config.toml
num_hidden_layers = 8
hidden_size = 512
num_attention_heads = 8
num_key_value_heads = 2
head_dim = 64
intermediate_size = 1536
vocab_size = 16384
hidden_act = "gelu"
norm = "layernorm"
norm_place = "pre"
norm_eps = 1e-06
positions = "learned"
qk_norm = false
attn_scale = 0.125
bias = "none"
tie_word_embeddings = false
parallel_block = false
init = "uniform"
init_std_qkv = 0.0223
init_std_o = 0.0
init_std_up = 0.0223
init_std_down = 0.0
optimizer = "muon_variant"
learning_rate = 0.00956
weight_decay = 0.018
lr_head = 0.00562
max_grad_norm = 2.0
warmup_steps = 200
schedule = "wsd"
decay_fraction = 1.0
decay_shape = "pow"
final_lr_fraction = 0.02
batch_tokens = 65536
max_seq_len = 1024
doc_mask = true
train_tokens = 417400000
max_steps = 6370
dataset = "wikipedia_en"
MLP neurons of a small language model. Each row is named by its layer, matrix (up: input weights; down: output weights) and neuron, and shows model dimensions 160-255. Each number is 500 + 50 x the weight over its row's rms, rounded and kept within 0 to 999. Numbers have three digits each.
After each neuron's rows, "fires on" lists the tokens most often at its 100 highest values on Wikipedia text that the model never trained on.

L3.up1094:501488539456555448484513545535539525509514451427426490547549528502565550538537562538497477595560501527530518525543523481522479556435481513490513567431488472504532478499548596549431510404437549471596459438550486413478568415560567505462472492548537541436522530567510518540537440470443521567
L3.down1094:490481574457530437450553462505443451511522465459427462530446563444474431392543532480580607428463536413494487517535458538515488502482507454481493403540481539464480574466430545483540456499484483497510527473474523470453493528425470476537603534514493509515421419546452529414621456528549551524
fires on: " (", " (N", " on "

L3.up115:584465482510534489547468366477576551444496500546512504463539490474455476553531490593576515490452443516400413571546420543507468551442447394551509530467467519590462473546543496542482464536425502400508523433462475404482499546525556538462579505438455518501418522548445430479447509555486460510
L3.down115:546482477450498501485598516512479548414515561615470481500480438512496433365591450418524495480572491476486440451434417531476515486518531372498513525535499505511599561560400527507432476498540512421475396540428620511524539487500518401521572459450551497424472450447492550536436460521533562455
fires on: "ator", " director", " rel", " | D", "- D", "-D"

L3.up792:486498533594535453397473415474438497590501499526465512468531555507415435634534465502567539520487500511432523606480465530462490449563503470481603595511520479519512564498415452447530458525560479504588488518592503469461502475551497470483526489530491537487485511461554500460460440481463540439
L3.down792:493414566550472538492590530474557540478478527497557458524450450573557513501465499488409431474561497463520535484605459518372505454477487416576512514423423521450509415500425634493486486539550522491485454475515511447503447451530589608464462469549482544555494422564482495418479466443474553478
fires on: "\"", "2", "\" and"

L3.up799:533451461521542500478469472569516503551404506418483537492446445696460535454509458416391534522528439509480482405525459499548488411529465500491589455473584588561536567421542555428466497521518541458495452476547478511508582487481510525406500467549524584496501444531517498497484498495513559421
L3.down799:553466557450468534453437538498509524419401522475410475589579471502549503540521542403529528509561524461504476468525497547477519600458465486519449532559523482495420586654545473468501545429455463545570476586534482474548488425542515466445476469412467517399563513508542573469505555618445474488
fires on: "1", ".", "2", "6", " sp", "35"

L3.up36:510540554605472467529502581563470484476387506540516411566443544506559619513461473439461483531465487528456380518550474421482482475528481515481481471523515553513519520578544579536503536570595480534501511468508463485426429497486485435457414573515478477435534562514451525519475451475475457516
L3.down36:491559495446468465469533451514556507560580495484471545509483492490470435452609595510517520500522588526485608555455590498523442475463444598642504501532482477446427371401499480510507492444475438525473523542512480519479533441509519577578533406512598459555536400435567511471560512456424462470
fires on: ".", "\"", " by", "e.", " play", " when"

L3.up965:490480583610472547362482627550543512348378498636401429559429465479532595488463551550524501555533374544459419504590478504544528433521580537479458499424563478534425498466438515501426475502467513534495527465573477492573552454525457442514489370486557477463535492582478543569426557491558455489
L3.down965:527513483487515511441444579506403489474417477438502439466468470535481520550478520457582477490491514542482531481551557473424488516516575487537376447534546567495500544537576516572485517550522493527445485479558472419369512567550538513469461535508481536429544477506483363487461448389534438562
fires on: "\n\n", " =", "\n", ") is a", ")"

L3.up1352:455516511489467512438409518542568530451557465514479456442428535451575481411498537439479458476475543491540528609537478523426563430536542561404471436531543399472440510523629477449505388596516529597502471475493501481476439470497494501548378472544541439620500572504532535470495524482442527517
L3.down1352:541562487532514465494501392598468515514402462513489458573552486429513490539534496426566507418476450552457484523496486472547540531487461563479493517490551520504467542497454506555471473457430480506456540505509507487532466581534572546396552429512467411457491512529508505459518482479375520468
fires on: "\"", " b", "'", " ch", " B", "a B"

L3.up320:447407525521542461587429406525548518485436424587503576627482472516526507533395512460516483526579600520444442463479514481522473437462562559527508494457475445553488465506487520465502490486514505537502522476463499520495508425572450456499479454486523403449541458521456485520523418427503428448
L3.down320:543556508567476430450451471494536414420528476482426601552520458548639483519503534577576535443581521537404483524509493479496358491583470577539542475466508461501564543460558405482473518497421462434499486569538531458434457475558466499538520521533514560435473483511466511555512429538461501478
fires on: "\n", "\n\n", " =", ") =", "- • Density: "

L3.up1046:512569529445550428546497522537495435521479477536450532599440484522570517446475489501466403622474493489487526537399455500547424439538537429459460547528513518485534459527500448490433369419431474524467461533537498510486437481567500467571470469522547463453542472537508567491477434536384380512
L3.down1046:544455429550467541492448459404580506465492497446628495439557509457453505530417513463497522496534552435598556466443599529534569633595491405504598507572474586453482596432530493551562541546481376471493440527477517423550499531509519430557506507509510467525482478548475489550446499510582514550
fires on: ".", " votes", "})", "\n\n", "25", "| Party"

L3.up1138:493549510465510572514502565406590471390395531538499482493445494507482521455551499488416505448503451415498459463528473552515463488396518522480461500435441501511565522513518479550503527455490517507521552525500567495546502492461502413547521457460473445436487536512586537483524543534474423553
L3.down1138:503489470645515519501497503513469578503471472499529549465520507455400431430501572480516537563627439509473422487416495481437462479502546466519389479363382513504534489467550392522529486555365413573536438564564538529496589417432410414556540473570494508465574464498511400468429525517504439472
fires on: ", United States", ", a", ",", ", c", ", C", " c"

L3.up369:517496469601479347551465519548520554591486515531494419483546478468545577593492514492551479549473560544438519561492476533442622530510483477555442498519475498439458456523444479538515448512432487567496515486492466551458464471546525411446454502500523421463381555456515572470443455498520411511
L3.down369:431529488494483457634455571621591541489487552557471530543497514437480577496446443491481566532466448499554498521562471532528609438596564522571491476511432455553523465548485428507450482489548450469562425508465483402431548465432495487466456535625513506447557480542471605474474528495484539509
fires on: " In", ".", " As", ";", " For", " On"

L3.up438:471507524593534489500557442563502457591565573533501442563507511585443450552533473553468474403481440387509455464411491523556470541570456473436602508509549574552490453514486522509542555529487419443460593517545583481516470421493427440491505570525587562478480521532538502420507528426484608499
L3.down438:509503491463514535548577470525508533508551471487466454593528512483423477650559441494525481510559423462459545473462448541499490512601479550449514461507482518537476507461489490552514520514498422507483522526442506516430463472508397503558499474508631547551473476524545611533484567520463632458
fires on: ") | ", " | "

L3.up916:498516480485489476472522465397490507435524437559494474517410513571548471530575546511567393421496499524455442478583554561563470492488450526486459517556469485488562541542470471456510509506447520498534550514465478486525458630553473418486566457426596489444582487480478473497528500491492541556
L3.down916:503514551474489576499440479546498415402513477450515556553554505510540503445531458482526555476501490475611438414454446649589431567446523530461534524533531485563548590423535538523518483537492504580558570508440460460570535542457529415446472541487541530502425472574445461590442380509516486437
fires on: "\"", "RA", " This"

L3.up732:511465480489463424513536537387511535452516474493459488527495547549554548453506466503528435552503468463555564550504509427496467446495522470498406527436506540458531489462482486439615506461545457526499529496534471428566484506477554462605534562597548555436350516411460507465570515524485545453
L3.down732:550538531459433511519486486527453559580447487475499486543496507498586447495441520519528611432516446533676511425515581480464523539565516464525449525514495554584408529463456530578425497510500578536560435574509575526435450469561479461412573511450537507528443496433483503465513437444598466396
fires on: ".", ",", "-", " m ("

L3.up1055:545560546441421573476492495471471479558460526510620501509447496532510549501481479512457479478474480575367430515414477526380514626530555579441557522455462532570409477533467525448481555449563522513380443533457450501532461532574495438433561512502523606390462473557493484440508432499570497448
L3.down1055:460512570544553453549503484535539395489512458498464492550468537499509487494486487389487504479520549529513483477499478398597548496478453494567481401528541603489482501423533512536401428470499468478539531464525501434546522485507425586594467476522399476548552513541415517509507529532478521550
fires on: "\n\n", "olitical"

L3.up703:464502467467423559454441478456463576562501490428449504592518639474518406424554462525535473521462423410511382526468571472496423491390460490547462529462456576514482573500582564539496476485401616445453432552559475540545530522442509559496501468417460475499559474503483478433495500641438471502
L3.down703:592527481447567514499466464506520543483432529490504528501544501469497445472528538497639437490459567458475424506504437425557426479492560513568556430509457446511476439545469594499456513444490411487556532525509541474464505431476512601495505482479488493567499549506453543496539421502462599511
fires on: ", ", " der", "ever", " various", "ed"

L3.up591:509538496451562505539566451509564475436467479430507450533371519583444486525513551574520392554479517520429406473558482487481413517541530444489460443483489555542517550509508478523557555543457529406566450442584455520569463413585454470470484531349428537516570452539493471498489479549523526519
L3.down591:492493531520495392556558456575416459488542511533520467577535445581496410460507550428577461524560419481497439560449592473530516504506509498440433526576509509561388439524533454564489469580546435522511543410470455486428514486551389560549552474405499481510536567460544517525476519429521533471
fires on: "2", "1", "In ", " In "

L3.up974:516527530472418486495488470530536532431494555506477476543519510493564482442427478605490507540484511532480466624422477484553463460565544469440528527565468458630539499507469559513480546592432490522512437437553484498433484482452506511510478491464501528447510452527433580531586483540517483523
L3.down974:457564511501446408539465532450458384402414504496480473447571530476510431526492506583459474474595466529480519519471483512449459515538517458494468440592527451524531441490537532543525505612397503490501452515423490509522543497470501516533494543394590511534552500505473409476548518526556488474
fires on: "==", "\n\n", " ", "."

L3.up1207:531485453461490490493589487492407566409473537486503495480505565445466492598539467480476516540530455424521477581510484402494420536587491492507588453535500488556525523424410475486427507579540443454505566496577563430500484468509600504416440535523583480464442515470511438651487484479533622441
L3.down1207:498469490508521499578566564476420585436467443503534502527521540475542499554523434445463381522519491445461529526459442546475516588575483525578465485502553479528510550446519457540364477404476502519387382452471504488556520490541576502548507455466493516442578452518559464450422612467494420408
fires on: "1", ":", ", "

L3.up1527:503513513485447512495568430526525457369592557478451431431436498509559499429550523510531452569533475508425487465420448557467534485445498514477480567587494408512472496519417549446539467561499484529464483449497521541474525542551541538556517496489529393550443547486501443540483551497544475500
L3.down1527:552494484500505484546449520385444515483535511476585451511495484550417515520511563571506451470425475532469563380511490538583483512401438452475521495438555499510497467514563593424514600540505473495492525569522509544527434461465532562500467545539491506491430500374551521455581480542382542442
fires on: "\n", "2", "- •", "1", "- • Summer (DST):"

L3.up471:553438536604509556483433534488463509426491461501448462581468486496514588418392496575555487449474452492438450434600458449508495423537569487469401502353580501536462460593411451528436503565440525482545510501508480484543437508483489500474503459469475479410623501595581574555370510436477421464
L3.down471:650415515547494479491484511511430462430489481524499451551536490477576508549428476504520460505557486554421517414586520456499443425445520468492402474435551515536448564576516495608486503514517531475484507529566467444503443503474493497445471533482470475466577493602609488522392489533469506498
fires on: "\n", "\n\n"

L3.up1063:440435571535480468405515560559487470556533574536467439508462531532473484565495485476403500478494470461430546513480433571495514553527525426497454517493516444438537503547461546455549369546383480523506523498491545552456568518508551485548457527547450460498548469500418456479547425430540540480
L3.down1063:516421469470411471504482487483494562503460484483505487537551438509531537447504482457493496426483504610489565508520441462489486458491459424473475487417436490537522469513494432463440518546519481571488468507475434500509537568520490522473583553558554506544534497511446481491448584479455507549
fires on: "\n", " on", " | +", "8", " to a"

L3.up1516:470463526547530462494506451421470491528494486589494492418517521483501499471517460418544479614385560434497577413510543446547473482445436453436457465535536465529540520501519510400436418618439473532443567508493533523459434475580491532460503512472448563452571478485472476457498518477490500522
L3.down1516:421529501509471526509480615570515550492476544504522461572447501517532524515468440460384526440527425530503456519505463548514501469517541502461536572397488540497452490463495501556537442396497532495527484429513452474549503467554462483505519547503589483503455568586504507487463528424467541512
fires on: "\"", "\n", "'"

L3.up1275:483421517413595392438513433446431369479479550395498443428398508563431475476463576526520454490532519526467536529561447482515473489467407503465560450495498536554503471542412521437501496547464534569372575396467570440534346517609489500558524546503482417525461395422552482500521525514535381451
L3.down1275:548539529439513563449496498483612618466454435478459497515424431524612480482486439544397476480644359462586460420442487500567439551524599429534526536564518498412557514452472470472510480445479395454475442535422508467467495493476381486433501467539501598456559552560446539515474491552395549519
fires on: ",", ", H", ".", "; ", ", M"

L3.up770:541514471505518572500408484477588459522539518560489476477445400482536443408508527571385480456491585438485559491461540570445444434478508501473438573473481458491491579464511575521467512416473497478482435405538554562513487522488506479564434536506540564622421586499504471488451421561500528555
L3.down770:512474569502453493504524478528445529450466450486562571486522531521443597489554567562633473509563431494447494518507445473525522505535466447494495483514498452494508386450482492444543560570527434548538561552465505475542521469559458535488538550489504473425493424515500443444505593482444450477
fires on: " Tour", " Championships", " m/s", " m | ", "ia"

L3.up1387:518561496484512527432462531506497386463429530641461497534404495388477503446468509522528489539498587562523451423433440472565510512505556568495515478450559407451549386488568551516427397508522577551498593428472492543529516548536466450462412448545474500520531520522495501516564529531487531493
L3.down1387:482549547415513511612472521495541444515461495472523485496588512458534520612492565502503516481494525477461464512511466527586588506593426481553406465498578454508477502580465526472576490486463477455492435428463571475441560553371459540544415564473432516493552519483518563578462527476459462485
fires on: " A", " | A", "- A", " and A", " of A", ": A"

L3.up91:486597530473459494500544494474483499512572451515532530465469522437554451487554507571517426435519469442520523512464588373497417497523640471513390599440568521469468478502509422446412513496477534536504472444432500505432401510469502504425476500563445495562558385640441469495425467526550547605
L3.down91:426436481532515528436479417505556499493524488489515389563443470524490458493500506529612538506461548504533420500555470610525533488527449472468533466469423539446441437483526462509547424548509433543494548467458522495498526447505541511520557485501466510548457530433432527491602593488519454424
fires on: " that", " ===", "===", " November ", " October ", " June "

L3.up1034:481449458567561443475464522550469475500412524476450452508474423579467578528577487553541462559437503486484434495552482548490471507570551432486449486477521581517460603557596480512442486553499386558569469587530388459452496479449497413379464462441479486494522470470519666540430556425530392434
L3.down1034:474430554486492418527515548547482502529438507370472433545494556472519588539495518418438543538476418422477445475506478521483577454518517513480472518538534623512512407490498510505504536515494504464495485398469480460478504389478531500513529534569488535546560506466542584556496593475517440522
fires on: ".", ";", ")."

L3.up1531:543449470558502525525470493539458513566505626597530459479443518405559499512515455499505558500445542579557550402495546502433443526480453565490469470532559504455501459432511427599407470548437548491462491540524480494490486450506482477585500496556493535458467492373446478408573390564497467470
L3.down1531:384471503588532530377462523446495491588530456451549553656509500380437581483432533479543499448488538538474476398532527540539506487454538408509581477423496455463508474580470520507488435441506530498486476518410441416519523423388526557485529565527469580446561497497482484429376500390506424470
fires on: "\n", "\n\n"

L3.up466:519551394561493541473479484485484534410455516526428484495443515423486492447503473495474476488519500502547529468416492583491525404544482506562500522518425491530434533572494476602470487483529470525441560478497380510509443494508531552506475496448453488531493523462469486466530485514514486472
L3.down466:450512418494414475483455485471522544460470515487427447564580441388482448459448561490518460517506512438471578498471475532489517506513445582464445583454468431465439510528580476551511388395407532474520569536426429485531463582548570434493503552428416506504486488585517543413581535488470554426
fires on: "A", " | A", " A", " (A", "- A", " \"A"

L3.up893:529520467427506348553512589524479475546592523487455423493509464516644498537524556558509540461417416515458506558593511468472503446626446545478468527378534524481460545641541463534575586478474456567479420515477529504576465504463508461531523515455452515524556423537549513414533550570586511466
L3.down893:459436497492554495525425460423507548471477540553530562532465504459448525524501577532567587490628503517532491495508555481510532486424471433539541494566519518493473542498534422556436499494500417450598534436531521500501481448509521563556484508576462505524474527398467540539511460492492525550
fires on: " c", " of c", ", c", " the f", " the c", " and c"

L3.up1183:509482459495495519485497520558479514493441500462510548560474580576572495516471558507513557489536523586481481480475518420499438571520543426439601538539529504562477571435398558480528530482451620356516569434599532545534566427568631495463519555508498481416490558459479407472520521537433498411
L3.down1183:560499623539471539563446396434486462502507485479486542461614519560597463442455465528551430494536447473463505391532573541529544558540483512474438488572503377483499521525441497547509475460550440552497528466542501517496492541521476545485474542500570529533464488535488544478509458581443533569
fires on: ".", ", and", " and", "m."

L3.up560:594575497601414509555548573412456485479459575522472441543385532455577470502530519520474520516504472496552484422524448535556505474520502478462540598608511451503498481545469475514482520514420519463475563474437424580482490518538560552489375506549534484580501542458542525445493516532556378459
L3.down560:460407478506415388532564542533479548480516473416434476452410365540492495470504552486506587544516550529405500357524437532404493433516511515499468555562576502482473491443499503469532369456508498510541525557529512516445491447544508498542454598531510469439583445533542534616527505467563479458
fires on: ",", " and", "|---|---|---|---|---|---|", "ing and"

L3.up1124:488489487415447514453454460510501433500436515401568585500520516510430447483487490478450562527456525453465492556489520538529521563564485481495478584476494402544585544458559540490546539470513545605516510423484493405496491480465459552459470451495507472632422412539510566540430478529524580574
L3.down1124:545493499501504508512589524497560508537435503574459431496464501617551547462532478542540498465613500453481494595553544454416463448554503548510557436626489531524422425499480506472479484475503480538483523494527589570518522553489463500561519563481525569437507568510393423535460474467488563508
fires on: " | ", "0", ".", "800", " Red", " V"

L3.up1441:564437521535471495429544531451441525479441561521522535517442451463528518474515471517502561489448434419542488497477572615546464447560567515476497543490558578440422538509476523567466547501516483491431490610452465458499567410555525387482416510490497567540443520464520604568442508453537346515
L3.down1441:511511498520400412513484493481468511546590473530458414372441605422510656445481520515559571517561476478498457537501556482485586481549589482530512546570515481544509560539523492514539435585600448426495440494486522497555453449485559532463432516549568463570527496512496540481464551500467557496
fires on: ", but", " and", ";", " but", ", and", "ing and"

L3.up1127:466449494593503449494492566497424578528468499481521488537516511562508544519505533432507514502477423546531465491426545502413501499447615424503531502648549435401446511537476415568498436439486553375527519494585477595511526504507496471502518481476649461460446570520447560516564456561347620505
L3.down1127:550511431601545551480444462521517518545522402538478517584456515519494545508484497420506500428530548469503536581508563540499452425654567520515437552442494566466478394484561458519477389633419526509468485497481547476479515471357503456429457466533495402404460484436508532538500564535445579460
fires on: " or", ",", "/", "q", " /"

L3.up1274:568481477516452558516533504422528523490581510534544544486470455511468463544502452584587403482550485507450562565527535532447549519485515518493426500519432504422459451524398477426438563490563450521466494470539475560441476513502576467527542572587568526518446438496521491442485561524515513496
L3.down1274:518461490453555462402543483386482480587568462470477425431384521560515464497550574498488480419467410519478444543643470573541512526531513403530480485511396539451392489566513475493569429466564460557560483499565529548499499456507599460469576560518463529574495545474500484383558511436544489614
fires on: "\n\n"

L3.up1060:522449589496547444471477586626468450440509496507518443513493485552497600551528467544477499486431547551527411533449490516501483535542494522526430465472528495577553493520442504488485509521461461476502397591497513461501489488531542492593464523520413533450426550518455497481454500496497476553
L3.down1060:533505592456531553578503547527454530434559475393608499521522493603568574543495403510559510481474553467516433524515549472474509504538551433535534401473585485400468488525544547537537488429543494511477452474463521542503450514542458513493449435540518501528443483542532539485492498483493487585
fires on: "2", " =", ")", "\"", "ologist"

L3.up398:505521514579546448500467521584417462513545553551503438541521563479424487463567486540528512564514451478502427495486506465521525379517535532538516540517499505507425573494466527474558573623511457451582564488529552523552463437525582395497521471487496514531583456517464467559480357574497478506
L3.down398:549485483540469556613528490497438607472565429494567518559561561538480393575509437469450492524529446389428489511489512527479390458537540529570515520433455519541553459498569438562443549458458417501463439519478508489588451517498536501506467556525618513475440495409504575565562551518514497566
fires on: "\n", ", and", "| ", "1"

L3.up1125:564597566499590542410567521543465504521574533417446477408446511440557543482534532453410489528514551482562514560444563514520460568432539484503541534522518541427487539579473497506490487561461520523513532475508540543487496440512510481478463426523463484557563520584482476499419467569417555565
L3.down1125:496494510484449490602444468596457439461422453501608440569509452483539481553478540432577492513554449468452483484451550450457469420579446435480442464484484419515512476422554449483500567515416539507509528507576453383452501550520523510472543506440595502543412558441452483489542501582580539500
fires on: "\n\n", "i (", " (", "r", "bi", "i"

L3.up716:526527484461503465480556502429446489453566582542524422573369491551396486536524609540559540490484488522510499438464424550488455506511535510494584526465491499580506429535490505542501522533554543572496486382490457477435435440462467572410535433445551542451550501607530577536568539544552507454
L3.down716:461476480529579479482540384497493492556437555469446538473530431505543502472481533512460490449475424536564557547463467479534512543464555412432418482465449536437507485515523472576346492472488541529596461462517505424510494482468614458658529476519601480490518523500587510453484447439515603499
fires on: " c", " and c", ", c", " of c", " the c", "; C"

L3.up1241:466450554525508516491592564504501444526527477505590458549492435488457499492571510470524418534481541470439466411465547480568528549514455514547416475388486441535492434521538458524557609502447585532528511544464530505539541612521514614532507471457503501442587506654480414575536471434435513442
L3.down1241:513440575509612563420535463560436534521617561501391516534454469360513521484594469490491384506533509440493558424544562455563517499600430525503499422480500578486456464469451513495485556534513513541475493554487553482434654574398432521510573519519491377535540467525502452454584476427477521432
fires on: "- G", "G", " G", " | G", "-g", ", G"

L3.up1453:429452471415544493422527538472469517401419559557561525551540559486450513515453482531535472430561486426543465489573561587430480486481551474567554460474510575525523484488585508511562584518522525514507588455531490558559443520523483367555557540533472488412560532485543452397508451513398545513
L3.down1453:482522522474430518423551569414499485460497536449578460530476420486495539502460522490440604524580366430413478526537509543608501539493644527550497490494429490404436469530503517518425495456452457419515489542569533522423566494501467466594617525547344458431476500527496562501562547571465453520
fires on: " an", " c", ", an", " largest", " large", ", c"

L3.up1263:544386532476632419546523410433506423379484440548517544462534502560484536448506467466468459490478384519535495448433396449627438509549469387554426551492523561606502506489441553577508486539534507571538475455543550575589569504521543492478468442414425540619537490498504419548453527449553482511
L3.down1263:407413532435437407470493590521528589486477582465548503521501465573509455492482522531402491482535541474509511462455506497453542461501540448437590526445441549565455491580502507494553386538466481438489502487563462585531498601453468582536554497495510531521571575446512655461515452509507528497
fires on: "1", "2", "\n", " In ", " Du"

L3.up141:406527459540444396449521522489493439502425528491540527543463539542499578474493482458525472385547484487565495490503466510568470522498456428566455454517544444475449601567500522418496447527476496471464506561507480476463479439486456606490434402521436575556529573532506591501480527467676573544
L3.down141:527435467522531486550561502574465643523507543529505498469522473576473523493445467469434527618491541521545586471454555470468495496429526491433548468505416471608591411504489449562483589524481523518480493564508426442454474471489501486483464468460502469400547413502510483516474487468525464502
fires on: ".", " ", ", ", "25", " | "

L3.up25:478504472464473451395469584513470388512427450527426461479488425516569541513536437554535512536573539512490613451545537611560520559573501412549555539515548446432505537528576490518635540450457515448469450458545471502509436459526456397583526474503567534412502501509420544533445468560547605486
L3.down25:483642385508460542528549537471497385393499455523489547555572558564452450549476531466471509430441606504457537531587483471518414516487537476478529528549426483504520431430511545505489471573443545482477508501564468498463544480467408456470532501595578486436389553475469425441552584491450381502
fires on: " | ", " |", " ", " / ", ";"

L3.up820:474477435489448455531500534505498530426572457530478555540458485456557460451452636490452407522541491505526459456457544359444521475562548517457483476470511557379504420470517457600520571541466559648487452514490420497448510431562498418400548514519462472537516608542440552532567609482462423481
L3.down820:547492460485502535507545493507353535466572492532501512495510544439522513498415432542445516569538482444494546544517537556489470611516495498533490547529489578432497500376530512495511494484499407578495353529525439478544553469503423480421455448489603509565623498511502458483418541463479424486
fires on: " ===", "\n", "===", " ==", " as follow", " St"

L3.up1037:517429454516505475574513518468566483455562520455484499455490469582547536448486545527563448503554556492518490458519433474511423539459559513470505533544505446479492422505500477478574448501558550507537558515498500470486553487645535447539475522489527468481510425500500497522498548503467500405
L3.down1037:628524480411510557442479446507434474494487425575540497504556443496567576499390506426502558474561425548558469465539520489456511554565533366467479525605540587549453483544471491568406490443504526501533519575567436411496502398532468485458446493554469566529546448571432550491511539619483566523
fires on: ".", "12", "2"

L3.up362:458478489457397468456497497577430483545558580510567501450545447489502483543539452473557529375505515481519486565428508554459560501557589599497503515550463416483468578454473573480527520565503502567482444528430497501538547519576499468515431451512392589561545520488541563440548544512510423422
L3.down362:534546564534548472478549503456564511403586506494435432598338478560537488447582526474473522562508445532462444498532444386415483454498520505379534456485530411446411497462469479485462437460527441425525508485462539566621507473532571580483501500555483487486512538588439519481480518470465419575
fires on: "\n", ": ", ":", " |", "\n\n"

L3.up460:463442545550410472567532462523520501531484479520602468553537465447523473442365598576450459431491465580482537518488521512492411453461499432547464472490486395497546545453513436468456570562524539470498597435523501522421557464596490424550580490462521470460452469589539580419551517473515498576
L3.down460:568516377435497528475488486438480467495634563494450416493428517526410539508608535389521555562480472503512420497502469549506546542564488548430422457529562477581461432503602477575516519529461453443485488457586471553499475531487484542563449515446556534548612650481512456517481537487564468445
fires on: "\"", " at", " for", " of the ", " No."

L3.up85:551411409516521528547502524558491521432502618517447440529535533585477528518449488464450488483503388501484456513547486379518437514452459488461547618423502467496499375615495531534498465388493512482508586478549575540440527425575493478569510440478468489543468508500496465444522520486496437438
L3.down85:458538538430568469614466407434481558553439439431490516412584494463502436510446486570538496486576543582531579507491533409441513553549514518518453473560484510530512563494522484512519484499490446556511537487588443511450504505404510582456440572520497480502444478516453476479523398461413547513
fires on: ",", ", the", ", he", " and", "."

L3.up890:546440560435443459453478556532486510537460568577535420593481489516426534435391500449550511486509530444515454484532463478503479477470509461529410473454575565482499465486480506522443538517497470490546453543554423495493478468538427496493433539467505564506590492492513467474450506444454457411
L3.down890:500473491552503551514463519539620452479467488563544519501535498365553481450396492511533542445491556441498540515472561520530481531504529457513508495424483471532523461529511440497593488517565558490486549593555570483498445467485480549593473449583423447575442448526526442523619467455417620461
fires on: "\n", "\n\n"

L3.up1464:500478455491490418505508526480474517438623562487426463493426526507493402466469488390555424562538477463566455553468525578492489485552504435463541448532511528548479485475503526490568490515442478487489598499581499496444537466460547474488567488485517561536457557469585491587428496543479575489
L3.down1464:443485498465498550493498422403545536471574481427471477481407424514489453489475478420528441619502525460622473502497486534580476508550409529551531537480539524522493460435534470420528525581467498545545508467553497592543521459423567488479456575492472466510498544444583509554466438560511506488
fires on: "2", " & ", " / ", ", ", " disc"

L3.up418:591509522434533544474573534427508390563447477496510477529446522484485577510535567463496477558481502430563468473490464430594486415489625518523482492498634585491549437489427550487528522562517516473556442453509494493537556463477485440488571453465478485539516559467475492527427384578508446470
L3.down418:402499512521620498504519489497542449599545462485417493529525449511497430495527488483491434510561486528468553463499469579500463566540346410545497557558518398478504523501465398595557520492517560438597457459447546579429531474479542508538471526552610568498488470471632545515583445499534506418
fires on: " and c", " of c", " the c", "- C", ", c", " and C"

L3.up441:479466513461534449511538447557462527504555565521532529606481557469511473407502470523453520452494450479484408522490509486528504556525495447490549467515530386554363544527477516501513470503449525492670537460592581457556516470479534481585541536545456383459536462485558472548509450491471441465
L3.down441:536586444544535510518418455444452473450480423488493490505556481422411477633445475471422518521532560453418544536499515498534499509541481572449515561488556609498490348441429465549452543517553450451505460537383517500585458530546435406520482427538556487511485464610510514489487561462512471551
fires on: "|  |", " |", "7"

L3.up383:547349517496525469445543432538510545497530458422432427585499508494548484456426430509562415535517517490568463507481518416497484532464498446557514601438491441489424461544473486495586513542482491534566453566503441494441534624498492542549515479464509589514486512541528541507549512507573443481
L3.down383:522608494493537494483441455471490528518493448532503466478487452431601490476495430556486429461373519476490489456531449555511533456594543525476487592537494464542531427446445549489440483419499642520405393474453576478497448527480536418476530492532459553480522464492560451469464512561480568557
fires on: ") | ", " |  |", " |  |  |", " |"

L3.up1177:548510508469515507452495509558527524577472483498521433541458479522463575457488514514501540522485494546564512565509459533481410541432563462523607517555534447581467462490510556437529468482490462451429600544479533461583467505489485436610529494463429597546445515547398553488679532529480497515
L3.down1177:443379523463507517502516450472522465493478534444439470385419641498583520522466455558494469578468417520442457520468444468485502551585601569534511401470567549441559464436502511521536464487467383584515474518498509574475481483501498504448442518547501455466592572441460442458450468395453567471
fires on: ".", " | ", ") | ", " from "